{"norm_place": "pre", "positions": "learned", "bias": "all", "tie_embeddings": true, "optimizer": "muon_variant", "lr": 0.0016, "beta1": 0.93, "lr_head": 0.00507, "warmup_steps": 200, "decay_fraction": 1.0, "seq_len": 2048, "doc_mask": true, "train_tokens": 900600000}
MLP neurons of a small language model. Each row is named by its layer, matrix (up: input weights) and neuron, and shows model dimensions 144-239. Each number is 50 + 12 x the weight over its row's rms, rounded and kept within 0 to 99.
Before each neuron's rows, "fires on" lists the tokens most often at its 100 highest values on Wikipedia text that the model never trained on.

fires on: "'", "\n\n", "\n", ":", " depend"
L5.up1336:44 56 54 49 42 45 43 58 41 60 38 58 59 36 41 70 86 52 67 48 50 32 43 38 41 59 52 52 78 56 66 46 37 62 68 55 58 32 48 74 36 39 46 42 54 65 53 70 30 45 57 49 43 65 35 45 45 56 46 52 42 41 91 57 52 21 38 25 43 51 55 70 49 49 53 55 76 46 54 48 68 60 65 56 48 55 48 34 53 45 58 56 48 60 57 48

fires on: "|", " at", " to"
L5.up363:29 60 45 56 31 40 41 52 69 44 82 80 59 40 44 37 47 75 43 50 38 39 29 55 67 49 41 43 66 49 77 58 35 33 42 51 50 58 38 46 54 63 46 50 49 45 47 49 48 53 68 37 40 40 50 60 66 45 66 39 61 42 74 55 50 49 47 58 61 57 35 74 64 52 67 53 57 48 58 53 41 46 65 68 43 33 48 65 43 89 66 64 60 62 63 58

fires on: " |", " Se", " Mar"
L5.up1609:43 60 62 46 33 60 60 47 50 56 51 53 68 42 58 57 52 49 62 50 43 44 51 56 47 39 40 45 59 34 74 33 35 55 59 58 61 47 40 53 42 44 50 50 67 39 72 57 57 56 64 37 61 52 42 45 42 54 47 39 46 55 27 55 57 59 60 22 40 63 58 43 53 46 54 51 23 40 67 66 59 55 42 46 34 39 75 72 50 53 42 36 45 53 55 90

fires on: "–", "|", ";"
L5.up1206:27 73 40 69 32 51 53 49 39 75 46 63 35 59 60 23 23 62 47 40 36 39 38 50 48 51 38 63 54 46 35 51 40 62 57 34 62 48 39 44 60 71 40 48 59 39 44 50 53 58 61 56 61 64 57 72 50 40 53 61 43 34 62 52 56 50 65 52 72 27 70 58 37 56 43 50 54 69 56 39 49 50 52 45 60 49 47 63 49 45 32 39 49 59 39 45

fires on: ".", " |", "|", ";"
L5.up1375:45 36 49 43 49 51 31 57 72 47 76 73 66 47 49 41 49 63 44 55 59 33 65 35 64 52 41 51 45 36 66 66 55 56 59 50 46 49 51 58 40 59 46 47 52 35 39 64 50 38 65 55 58 43 30 48 51 43 47 38 38 57 50 48 38 66 39 41 26 66 57 48 75 51 36 31 42 46 34 61 35 48 45 56 61 41 33 66 59 34 40 48 40 50 43 62

fires on: " one", " One", "1", "3", " 1"
L5.up1804:38 74 59 52 47 37 48 67 38 61 66 64 36 50 49 64 57 50 68 39 54 53 43 50 34 44 56 34 53 50 79 60 51 46 41 40 74 42 39 48 28 44 41 58 32 51 49 47 41 53 58 51 49 48 48 48 55 51 26 36 65 39 48 31 47 61 53 59 40 68 59 48 45 56 59 55 49 48 59 45 25 43 59 19 60 61 63 53 60 57 33 54 67 55 50 48

fires on: ","
L5.up432:57 40 53 50 63 54 36 65 66 39 80 73 55 40 79 22 47 46 65 59 45 50 48 37 49 53 59 34 38 42 72 09 64 47 54 59 58 61 21 79 50 35 52 67 47 43 42 73 44 38 39 37 28 41 63 43 72 47 60 33 56 68 65 47 65 53 31 48 44 36 28 27 60 34 38 59 60 42 47 54 49 65 34 33 50 54 45 26 46 25 66 39 60 52 31 48

fires on: " |", "°", "|", "″", ":", "C"
L5.up1326:45 42 51 55 50 42 62 49 68 37 70 48 45 54 49 43 34 73 59 35 42 40 57 40 59 55 46 57 27 83 25 34 65 45 61 71 64 41 43 40 36 64 40 56 47 46 54 61 63 54 57 37 59 40 44 44 55 31 46 38 42 58 44 60 47 43 58 41 39 49 52 57 64 55 57 38 47 46 35 41 55 66 38 67 43 30 46 60 25 45 37 44 50 74 56 59

fires on: ",", " is", " was", " not"
L5.up639:60 67 42 47 57 75 43 60 36 19 67 47 56 54 56 37 58 37 37 39 40 47 48 34 56 50 57 62 56 21 50 50 54 49 57 58 50 24 66 45 64 35 54 35 57 49 52 23 58 59 52 69 56 47 50 51 62 28 40 69 48 46 45 44 61 38 56 45 53 59 39 51 47 51 66 54 38 47 69 60 54 65 46 64 38 73 59 49 41 39 41 43 30 52 38 56

fires on: ",", " is"
L5.up1701:59 41 34 57 27 48 65 64 40 51 58 33 55 56 28 36 53 55 45 54 39 35 81 28 52 41 68 71 59 68 54 43 56 65 49 66 55 42 43 52 35 58 50 47 40 45 42 20 49 73 48 56 62 24 57 65 33 29 32 66 40 44 58 44 45 53 49 53 51 58 38 72 43 47 52 44 58 37 52 48 51 65 56 57 36 64 25 56 47 48 46 35 58 36 35 74

fires on: " is", " in", " Ste", ":", "/", " be"
L5.up1829:41 51 61 64 49 45 54 21 50 37 30 59 35 41 57 33 63 39 41 52 46 28 34 49 36 55 60 47 60 60 36 50 70 63 60 40 38 72 69 36 62 37 41 49 35 24 40 51 45 51 41 49 58 47 63 63 29 59 50 44 59 52 54 67 53 44 35 44 34 42 54 35 48 47 44 58 41 64 63 53 49 49 48 78 60 52 47 51 37 55 46 53 46 48 53 63

fires on: " with", " With", " for", " has"
L5.up145:49 49 33 48 52 62 49 70 55 63 38 65 50 57 50 42 66 46 52 44 38 53 18 40 36 43 65 43 60 31 43 46 20 57 49 45 37 72 62 55 44 52 51 51 40 25 79 43 43 50 51 64 41 75 58 49 40 51 63 38 61 48 35 57 69 42 44 25 58 52 44 34 54 60 43 44 45 43 45 68 66 55 40 70 62 47 66 70 45 53 50 36 67 47 48 33

fires on: " of", " are", ":", " |", "|", " July"
L5.up107:72 52 43 42 37 72 61 44 40 49 49 57 58 49 48 58 61 65 55 83 55 45 37 60 51 44 52 50 52 43 61 42 55 41 55 61 74 41 55 46 47 61 49 26 59 35 44 57 54 51 58 69 52 46 57 25 45 37 61 36 44 51 34 53 79 54 33 45 34 47 40 53 42 78 35 37 62 48 45 53 62 64 56 49 48 34 75 54 31 58 53 52 58 51 71 55

fires on: "|", " War", " love", " military", " Har", " Ray"
L5.up1680:37 32 54 65 40 57 48 56 51 26 62 46 59 30 52 49 45 68 26 43 50 47 55 31 70 46 63 32 57 51 52 62 53 43 55 50 52 62 47 36 54 33 46 39 63 44 35 42 37 51 63 36 63 36 60 54 18 35 40 51 67 49 59 49 46 60 36 36 54 41 37 48 37 39 54 59 48 62 44 69 46 50 40 59 72 67 60 29 36 31 65 62 46 53 30 61

fires on: "us", "n", "t", "v", "ev", "c"
L5.up1145:45 44 74 58 27 47 34 22 19 65 52 60 69 68 41 55 56 40 46 55 38 49 44 46 52 42 62 59 67 72 28 35 49 43 30 65 46 48 37 59 49 49 64 58 48 48 33 46 50 49 70 72 40 66 19 57 49 32 50 50 69 51 69 65 55 44 52 48 74 54 56 55 46 54 65 50 61 60 58 54 37 48 51 52 43 62 51 41 52 58 42 39 48 39 56 48

fires on: " the", " The", " most", " These", " these"
L5.up176:58 44 39 54 66 59 50 58 53 56 53 33 40 42 41 24 36 44 57 52 58 64 33 54 59 53 67 34 50 52 39 64 51 17 32 54 75 52 51 55 47 41 36 41 45 50 28 49 71 69 53 66 66 62 19 53 45 45 50 45 74 58 50 49 46 42 39 23 36 56 53 52 49 68 52 47 64 59 65 55 47 58 51 45 50 58 65 57 60 84 41 56 47 45 71 48

fires on: "=", "-", "f"
L5.up1757:54 31 69 51 33 45 58 39 50 73 52 54 37 50 77 62 56 17 47 48 61 40 56 37 30 53 44 54 67 54 45 61 58 56 55 39 39 57 55 73 39 20 49 52 42 56 59 64 67 44 38 56 45 47 49 62 44 37 30 33 48 65 46 62 74 57 39 34 46 46 30 44 40 48 40 48 40 58 41 66 39 61 52 43 51 32 61 38 61 78 53 64 63 52 48 62

fires on: "-", " as", " under", " on", " As", "As"
L5.up103:55 51 46 30 57 35 56 56 33 38 55 63 37 51 47 39 56 36 48 59 60 46 68 39 52 34 53 16 33 38 42 55 42 52 49 55 43 56 61 27 32 38 68 39 48 65 41 43 62 57 52 61 45 46 56 57 44 74 48 43 42 56 66 63 59 62 50 49 42 65 58 55 32 53 48 74 55 61 65 49 56 79 30 56 53 32 74 54 72 39 42 59 48 58 52 69

fires on: ".", " Le", " |", " de"
L5.up963:38 62 46 52 56 78 27 45 48 55 44 47 66 57 41 25 33 59 40 49 69 39 34 56 53 55 56 44 61 65 29 48 49 41 44 59 41 42 48 56 58 46 46 56 55 35 57 39 46 68 57 49 51 44 54 58 31 46 57 41 41 52 46 41 56 47 40 61 28 38 63 62 37 57 48 37 44 34 65 53 63 46 56 48 30 44 51 49 32 48 39 38 32 25 65 56

fires on: " un", " under", "-", "=", " mis", "\\"
L5.up918:75 55 57 55 39 28 48 55 51 55 34 71 82 49 53 53 42 40 39 67 52 57 94 37 50 51 47 50 28 44 46 47 67 48 50 49 55 49 61 39 71 55 59 37 46 50 40 55 53 36 39 52 80 41 54 35 63 70 57 71 54 67 43 68 44 57 49 58 52 42 59 46 46 70 41 56 60 30 43 60 65 39 52 32 39 52 62 34 55 56 40 54 43 45 42 39

fires on: ",", ")"
L5.up1430:43 59 35 54 64 60 58 17 49 42 31 60 64 59 50 33 45 28 50 51 41 56 61 73 50 56 32 61 69 71 44 43 50 40 56 63 38 59 46 56 37 43 40 60 55 55 59 68 60 37 52 45 71 57 57 43 42 69 47 75 65 54 52 57 40 44 49 56 52 46 69 54 47 49 43 47 28 59 57 58 33 64 48 46 34 46 72 46 54 60 66 50 57 70 39 46

fires on: " La", " does", " do", " did", " Le", " Jo"
L5.up1052:42 63 61 45 48 54 52 33 62 36 58 45 63 45 58 58 33 56 64 29 53 24 52 45 54 52 56 52 48 56 65 40 41 40 56 51 51 57 36 43 63 59 40 75 31 60 53 50 41 49 74 50 65 40 64 41 41 43 44 58 53 39 55 43 53 59 54 84 35 55 59 48 51 47 32 28 70 52 66 50 50 37 55 32 40 57 44 66 53 43 45 42 67 41 74 60

fires on: " is", " located", " are", " currently"
L5.up1965:29 48 46 37 49 51 35 56 50 52 53 56 64 58 55 35 37 41 51 39 65 59 58 59 49 59 47 47 59 54 65 44 64 50 32 40 59 61 52 57 59 59 43 44 36 50 30 30 52 48 45 40 36 83 62 61 47 59 47 46 41 47 51 55 46 52 58 57 60 38 66 42 54 43 55 29 53 32 55 45 54 43 61 82 60 30 37 36 55 44 51 50 44 33 38 59

fires on: " |", ".", "ti"
L5.up1057:43 54 33 37 40 41 62 47 38 36 49 69 61 51 35 41 45 45 51 62 77 63 63 47 29 57 35 50 30 49 53 58 51 46 40 46 40 56 57 54 56 54 44 49 48 56 65 58 42 38 55 57 72 53 36 51 49 56 52 56 48 53 53 59 51 61 43 26 54 40 45 74 32 61 44 27 27 50 68 62 45 57 69 52 38 58 39 67 47 45 38 60 46 24 45 59

fires on: " of", " with", ":", " by"
L5.up16:61 55 62 67 44 46 41 41 49 35 29 53 60 71 33 49 69 78 46 47 63 56 71 47 50 26 49 53 51 50 44 70 45 46 45 68 67 55 49 31 69 36 32 26 76 38 38 47 63 52 51 86 60 34 48 67 53 44 39 53 46 62 49 61 51 34 36 53 67 72 57 68 54 37 55 49 52 53 56 46 66 57 39 59 50 68 38 54 42 53 48 57 48 49 67 67

fires on: " l", ".", " of", " ec", ",", " ind"
L5.up1841:51 41 53 58 45 89 46 55 33 58 83 54 48 52 44 56 59 38 64 43 56 53 76 33 60 79 54 45 57 49 39 65 40 54 50 45 27 67 56 45 62 57 58 58 38 64 20 45 39 43 38 45 51 40 50 53 56 45 58 62 59 51 46 42 39 37 50 52 37 55 51 51 24 36 59 46 54 44 22 56 46 61 71 56 40 40 32 26 30 38 55 70 46 42 40 43

fires on: ","
L5.up844:74 39 62 43 54 39 59 54 50 62 68 46 44 56 54 27 60 33 47 61 52 65 61 28 40 58 55 36 72 58 56 37 47 57 62 71 40 52 57 63 29 58 53 47 72 75 55 49 36 73 56 38 48 28 43 40 53 37 57 51 48 50 55 71 45 32 51 60 45 54 52 59 30 47 73 49 46 61 55 49 51 70 42 52 65 52 33 88 64 68 21 54 49 51 48 46

fires on: " |", " to", " against", " by", " married", " defeated"
L5.up355:54 84 47 67 40 27 36 56 39 42 51 63 49 64 26 66 59 43 51 52 56 43 53 53 42 60 45 58 68 48 65 55 48 39 55 58 43 31 35 36 46 58 35 60 50 47 53 50 48 55 21 41 66 49 41 73 55 60 16 35 46 46 55 53 42 47 38 46 41 75 55 62 69 38 48 66 71 54 41 51 61 49 51 54 63 71 38 35 46 69 64 31 60 36 59 59

fires on: " pro", " inter", " well", " Inter", "-", " |"
L5.up2031:59 59 50 45 50 62 40 62 48 51 52 60 25 63 37 77 41 49 21 40 41 42 67 72 55 51 48 47 19 39 47 45 42 53 40 51 49 56 52 65 42 56 49 72 58 50 44 44 51 32 36 52 36 74 49 64 43 39 47 32 34 75 43 49 60 44 36 58 53 64 54 59 30 45 42 49 17 21 54 41 54 47 41 34 60 30 41 58 52 53 38 47 58 55 50 63

fires on: " for", " in", " or", " as", ":", " For"
L5.up8:42 46 27 65 53 48 37 62 48 48 58 47 30 50 51 57 63 58 62 66 64 60 62 45 43 52 48 49 56 34 47 70 49 67 57 58 38 68 49 61 44 47 31 36 51 49 51 47 41 34 43 46 45 32 39 56 61 64 60 71 51 34 32 62 76 43 49 55 53 67 51 42 49 44 42 40 29 72 56 40 29 73 56 53 74 47 37 71 37 55 40 71 23 52 45 69

fires on: " is", " be", "\n"
L5.up758:56 50 47 63 64 27 58 48 54 29 56 57 50 47 40 50 43 62 39 34 43 61 46 29 45 41 42 54 51 63 57 58 54 46 21 46 48 49 45 61 39 74 60 61 38 40 35 39 60 62 48 50 46 21 71 46 39 50 72 53 52 57 68 60 43 72 55 45 38 46 53 59 38 52 55 62 60 63 45 41 39 39 47 60 41 35 65 59 30 64 38 29 51 65 32 72

fires on: " (", ":", "\n\n", " =", "ii", " is"
L5.up1321:85 47 53 80 51 57 48 50 37 60 62 75 47 46 51 42 46 65 48 44 16 83 67 63 61 18 47 51 40 62 63 46 31 68 55 40 55 30 71 63 50 75 37 62 45 59 36 58 59 62 41 47 50 42 55 54 72 43 41 36 25 25 47 59 56 44 44 51 30 62 52 61 54 51 43 56 49 42 57 49 57 63 31 58 42 47 48 44 50 50 38 20 49 65 47 40

fires on: " |", " =", "=", ")"
L5.up45:54 20 46 62 51 48 47 61 32 32 37 61 65 46 63 43 56 59 61 31 55 38 68 53 62 25 52 60 65 58 51 41 40 56 70 51 50 60 54 50 60 44 47 40 44 28 51 46 47 48 69 52 68 47 32 63 51 47 57 59 68 39 54 39 54 54 54 67 56 76 48 36 56 52 41 41 41 45 70 63 40 48 57 44 27 46 42 45 58 51 41 45 45 62 62 49

fires on: " C", " P", " W", " and", " R"
L5.up1807:62 52 58 51 74 55 35 43 60 64 49 41 40 68 66 52 52 49 45 45 49 52 50 42 39 43 37 45 47 28 29 53 48 54 15 40 40 75 47 57 40 44 49 30 45 65 41 60 78 51 52 53 61 40 62 62 49 46 50 44 56 54 35 73 57 46 43 53 50 48 44 41 64 59 30 66 43 54 38 62 50 53 37 45 25 58 31 42 51 54 60 33 64 53 35 61

fires on: ".", ",", " with", " for", " to"
L5.up1297:50 36 41 59 41 43 70 57 35 51 81 54 44 45 46 41 65 73 58 38 26 47 38 21 57 50 49 57 63 39 44 60 37 74 64 59 30 59 64 50 42 74 47 36 44 40 43 47 31 66 47 56 39 48 53 46 72 71 67 43 51 38 52 54 47 53 43 57 65 45 52 61 60 51 58 34 50 54 38 67 55 51 31 65 44 35 46 54 37 83 48 62 47 40 38 56

fires on: "-", "=", " was", " and"
L5.up986:71 62 51 36 31 64 41 51 58 45 42 50 34 53 65 46 40 53 59 73 52 49 61 42 32 47 48 71 49 51 59 33 46 49 63 57 56 48 57 42 21 75 48 58 48 43 41 54 61 48 47 39 49 70 49 62 38 37 47 52 34 64 59 53 58 33 60 68 72 38 40 55 59 43 54 44 51 62 55 63 48 52 60 72 33 60 60 43 51 59 57 36 59 35 60 40

fires on: " the", " to", " on", " by", " a"
L5.up1243:53 68 59 44 42 35 52 60 52 40 46 59 42 40 33 72 45 54 31 49 57 48 52 53 35 63 59 65 55 29 44 56 44 39 38 68 38 49 57 47 56 50 44 41 81 47 42 42 41 31 62 59 49 23 66 50 53 77 59 48 49 52 47 60 78 52 25 35 40 56 39 16 41 68 58 44 48 65 44 47 44 47 40 62 25 71 52 35 47 62 65 42 55 40 72 35

fires on: ",", " School", " from", " |", " the"
L5.up1974:31 50 53 33 65 50 58 43 42 47 45 62 45 47 49 41 51 34 41 65 70 60 68 33 36 55 31 69 47 48 58 53 46 51 67 43 41 35 45 61 37 58 48 64 75 42 37 61 52 63 76 35 50 45 38 46 28 46 58 57 36 53 56 49 51 47 38 42 46 45 39 51 41 78 60 43 60 50 39 34 54 51 52 74 60 67 55 46 21 63 20 44 65 56 52 57

fires on: ","
L5.up985:58 32 60 66 65 59 42 34 52 37 57 56 56 53 42 40 38 39 38 57 66 55 55 46 41 72 47 40 67 58 51 52 37 34 60 65 45 53 44 69 25 68 37 43 59 43 44 78 60 45 62 43 70 54 45 38 45 55 37 73 62 30 49 55 38 48 42 64 48 53 50 54 29 41 43 36 46 55 45 41 54 47 44 55 33 57 57 61 60 51 55 58 48 64 62 57

fires on: "si", "–", "ni", "ci", "ori"
L5.up1398:49 49 45 52 57 47 73 71 53 68 77 70 43 56 74 57 19 63 73 60 67 45 58 54 57 41 53 47 70 52 42 49 34 39 60 40 54 57 48 51 57 60 72 41 44 56 59 35 46 47 34 42 71 55 41 53 40 50 47 57 37 69 62 51 52 31 59 75 52 46 51 55 64 65 47 34 68 54 62 40 32 59 41 39 31 69 42 56 30 53 41 21 34 78 46 56

fires on: ",", " to", "s"
L5.up164:61 40 63 65 41 72 53 54 38 64 51 62 63 41 35 57 53 48 38 50 36 61 74 69 51 56 27 38 61 34 30 46 53 46 56 56 33 60 67 50 50 56 69 35 59 33 66 65 46 61 50 48 59 54 42 59 82 41 51 44 57 75 40 57 40 48 64 44 50 42 47 45 63 58 72 45 58 50 59 45 36 51 44 51 68 54 59 59 50 53 68 34 68 62 32 51

fires on: " the", " in", " summer", ",", " Euro"
L5.up225:55 51 53 43 45 70 47 43 80 52 47 60 50 49 59 72 58 52 36 40 33 54 57 51 63 74 53 40 41 62 57 70 46 62 51 38 53 55 39 61 53 74 58 55 48 65 53 78 57 45 75 44 50 56 53 40 60 47 43 46 40 62 60 46 61 54 41 55 51 24 58 56 61 59 41 36 42 68 31 60 25 44 41 54 72 46 46 38 49 76 45 59 44 42 49 58

fires on: " |", ".", ":", "|", " and"
L5.up746:52 43 33 43 43 64 58 68 59 49 83 33 67 49 55 55 50 58 86 50 58 48 56 56 57 35 65 53 75 40 58 48 54 40 71 60 34 77 44 65 57 64 40 47 60 53 56 47 58 60 56 54 51 34 35 48 25 58 60 70 30 50 44 55 30 40 46 34 55 48 70 32 47 50 32 53 76 49 66 48 82 61 55 71 26 51 47 44 63 62 59 72 53 50 55 40

fires on: " P", "P", "y", "d", "B"
L5.up1705:53 73 52 41 48 56 45 39 50 51 56 41 46 64 32 49 60 40 51 63 66 47 56 32 52 42 56 34 54 65 17 65 49 55 55 61 57 39 49 61 44 50 62 35 52 65 67 48 45 47 68 62 53 28 42 56 32 55 47 42 70 41 45 30 48 46 52 67 50 59 50 55 50 43 26 46 65 39 61 45 26 52 57 46 34 47 61 53 45 50 37 53 71 47 20 43

fires on: "–", "-", " |", " and", "ss"
L5.up73:50 51 43 65 68 26 60 52 44 35 56 59 49 61 65 57 53 58 42 39 51 41 48 58 73 44 65 29 53 41 39 32 24 67 60 54 53 58 64 52 52 58 39 31 43 47 61 41 51 51 60 56 46 42 61 49 53 54 65 28 47 57 71 50 43 53 37 65 58 59 53 41 48 35 50 45 12 32 57 55 59 50 40 25 26 46 65 61 52 44 71 43 37 30 71 73

fires on: ",", " the"
L5.up1405:43 49 38 27 44 42 46 51 35 48 59 27 44 50 60 53 60 43 34 54 63 34 60 66 52 62 59 40 67 51 51 39 49 65 61 71 74 40 44 56 34 45 38 62 59 59 46 47 55 57 60 30 64 39 53 58 41 34 48 38 31 42 52 55 53 38 39 42 62 69 42 33 55 64 23 30 54 43 49 45 36 60 42 65 63 77 44 39 61 53 34 77 47 47 45 58

fires on: " but", "-", "00", " did", " and", " does"
L5.up714:40 43 62 36 44 66 49 46 50 49 34 42 76 63 56 38 57 61 36 31 57 46 64 54 35 56 38 41 26 36 52 40 59 50 52 48 57 50 40 32 51 54 50 65 59 54 56 43 42 65 48 66 52 44 40 54 63 45 54 48 54 54 46 46 64 52 35 72 36 32 47 17 52 53 46 48 53 49 66 60 36 63 34 49 41 71 45 55 41 31 56 72 59 56 39 31

fires on: "\n", " (", "\n\n", "  "
L5.up325:65 51 61 43 25 68 43 48 44 57 46 53 57 57 51 58 51 53 37 38 59 47 58 61 61 58 56 48 41 47 58 51 25 57 61 17 38 55 61 41 24 25 48 41 47 63 52 53 41 52 59 53 40 68 43 48 57 50 57 30 51 47 76 70 30 42 42 38 67 52 54 54 43 79 55 64 63 26 35 45 50 23 59 45 54 47 63 48 59 45 58 26 37 49 59 51

fires on: " the", " most", " one", " some"
L5.up1901:28 50 40 68 56 50 40 54 53 32 37 44 67 45 32 47 67 34 50 53 49 49 48 53 44 51 43 36 50 65 59 55 54 54 46 59 64 67 56 58 39 42 44 34 62 56 44 39 53 34 52 66 61 54 28 57 64 66 46 38 48 41 64 42 65 49 42 12 44 54 51 54 36 67 72 45 29 53 53 47 53 62 46 47 44 58 45 55 52 54 59 57 57 29 36 38

fires on: ":", " in", " at", ",", "."
L5.up239:60 54 41 71 47 56 48 38 56 62 60 43 53 49 43 53 45 40 60 37 74 44 49 49 55 45 45 48 80 47 52 48 54 45 65 61 46 53 35 51 62 44 39 26 67 42 49 56 37 33 63 62 41 44 41 54 38 40 50 46 37 50 56 53 73 34 57 44 43 55 54 61 71 61 60 71 43 49 54 37 27 60 41 57 47 42 63 66 52 76 23 63 46 45 61 52

fires on: "."
L5.up667:37 62 53 50 51 44 39 61 55 47 46 47 53 51 62 53 42 38 66 29 35 42 41 59 46 51 47 49 55 36 76 41 50 29 51 65 62 58 36 47 41 57 24 58 51 67 60 73 48 43 47 58 48 45 73 38 48 47 38 47 63 66 72 66 46 50 50 65 57 34 45 39 58 34 41 32 67 57 44 56 47 30 31 63 38 48 42 32 62 49 71 59 71 45 57 56

fires on: ")", ",", "/", "\""
L5.up562:54 56 44 59 64 50 54 46 34 49 56 44 25 51 59 44 34 34 54 51 42 44 46 67 44 69 41 66 41 73 45 50 41 70 61 74 50 38 55 53 51 40 30 49 54 48 25 65 52 42 34 43 53 48 87 53 48 57 54 44 23 43 56 52 52 37 51 40 43 86 66 79 32 63 42 40 48 61 42 36 33 70 51 58 21 26 54 40 39 74 53 30 62 66 43 70

fires on: "-", " un", " and"
L5.up668:52 47 37 41 30 47 40 51 33 55 54 68 51 54 41 50 44 60 80 40 49 58 69 44 59 41 31 44 40 60 64 50 66 32 64 76 63 64 59 43 41 35 45 36 49 60 23 65 74 58 51 39 55 49 56 51 67 70 47 76 30 44 72 43 42 37 48 42 55 50 32 58 62 44 45 46 48 60 63 65 66 57 80 33 36 59 34 44 61 69 63 58 45 43 57 59

fires on: " \"", " in", " or", " and", " for"
L5.up1999:70 34 49 74 39 65 54 60 39 55 45 44 48 45 37 44 44 52 55 24 52 44 69 33 44 48 47 52 47 49 31 51 31 72 61 70 60 47 79 51 40 54 53 53 62 46 43 30 36 33 64 62 58 40 51 67 40 56 66 52 65 62 43 21 56 68 52 69 49 62 42 55 40 34 70 29 58 68 37 46 35 40 47 29 55 42 29 49 51 59 45 56 63 46 56 54

fires on: "=", " =", "'", " English"
L5.up1541:68 49 32 48 34 41 46 32 54 50 46 63 67 75 26 43 62 49 40 48 65 57 52 43 64 51 34 61 66 48 76 45 54 46 72 38 49 52 52 58 36 39 54 46 29 31 51 63 45 38 45 39 37 64 43 50 31 50 46 53 54 51 45 33 54 50 70 60 48 59 49 32 65 46 53 50 74 36 66 81 55 41 42 49 68 49 53 58 62 64 48 60 61 59 44 48

fires on: "-", "\n", "7", "\n\n", "8", "0"
L5.up476:47 45 54 51 59 57 68 24 57 53 35 57 44 28 68 47 23 41 29 32 46 58 79 42 43 64 47 13 46 59 43 57 51 71 59 28 56 68 50 55 72 56 47 44 52 61 68 50 49 55 76 23 71 62 42 55 65 49 58 45 47 47 54 74 66 39 40 35 49 44 42 45 56 48 45 65 28 34 58 49 59 32 37 44 45 41 38 59 66 74 50 47 34 55 39 31

fires on: " in", " be", " or", " as", " is", " a"
L5.up169:45 28 51 59 64 24 53 52 55 32 32 55 34 47 55 41 70 53 67 41 56 30 59 52 53 59 41 35 60 52 25 58 52 63 54 56 66 37 35 63 50 55 57 52 38 35 58 39 28 45 43 61 50 40 45 50 52 69 54 26 48 35 41 47 65 50 50 70 46 45 57 51 55 57 52 46 47 62 64 56 33 67 74 42 59 50 34 53 81 51 38 50 59 57 49 57

fires on: " |", " Prince", ",", " Princess", " wife"
L5.up567:72 58 38 28 39 61 47 56 54 71 76 62 37 41 60 41 51 56 43 54 66 48 56 49 49 53 66 65 70 37 55 43 31 31 52 61 53 46 74 49 37 36 50 47 62 42 54 55 50 39 60 50 62 50 55 61 62 60 61 62 38 70 33 64 68 38 68 37 57 42 42 61 34 55 46 56 39 69 40 40 49 68 52 44 58 54 21 52 45 62 32 42 44 43 77 65

fires on: ",", ":"
L5.up274:60 44 65 33 43 28 36 49 45 60 45 30 65 39 68 51 39 42 36 51 39 36 61 57 35 59 51 41 53 37 50 49 51 65 37 56 69 49 40 59 35 38 43 67 64 52 47 35 49 38 33 56 52 56 44 40 81 48 56 31 68 77 66 43 57 49 55 47 46 38 42 41 65 61 40 53 56 64 28 47 63 62 58 57 51 26 51 20 39 50 41 49 49 34 47 51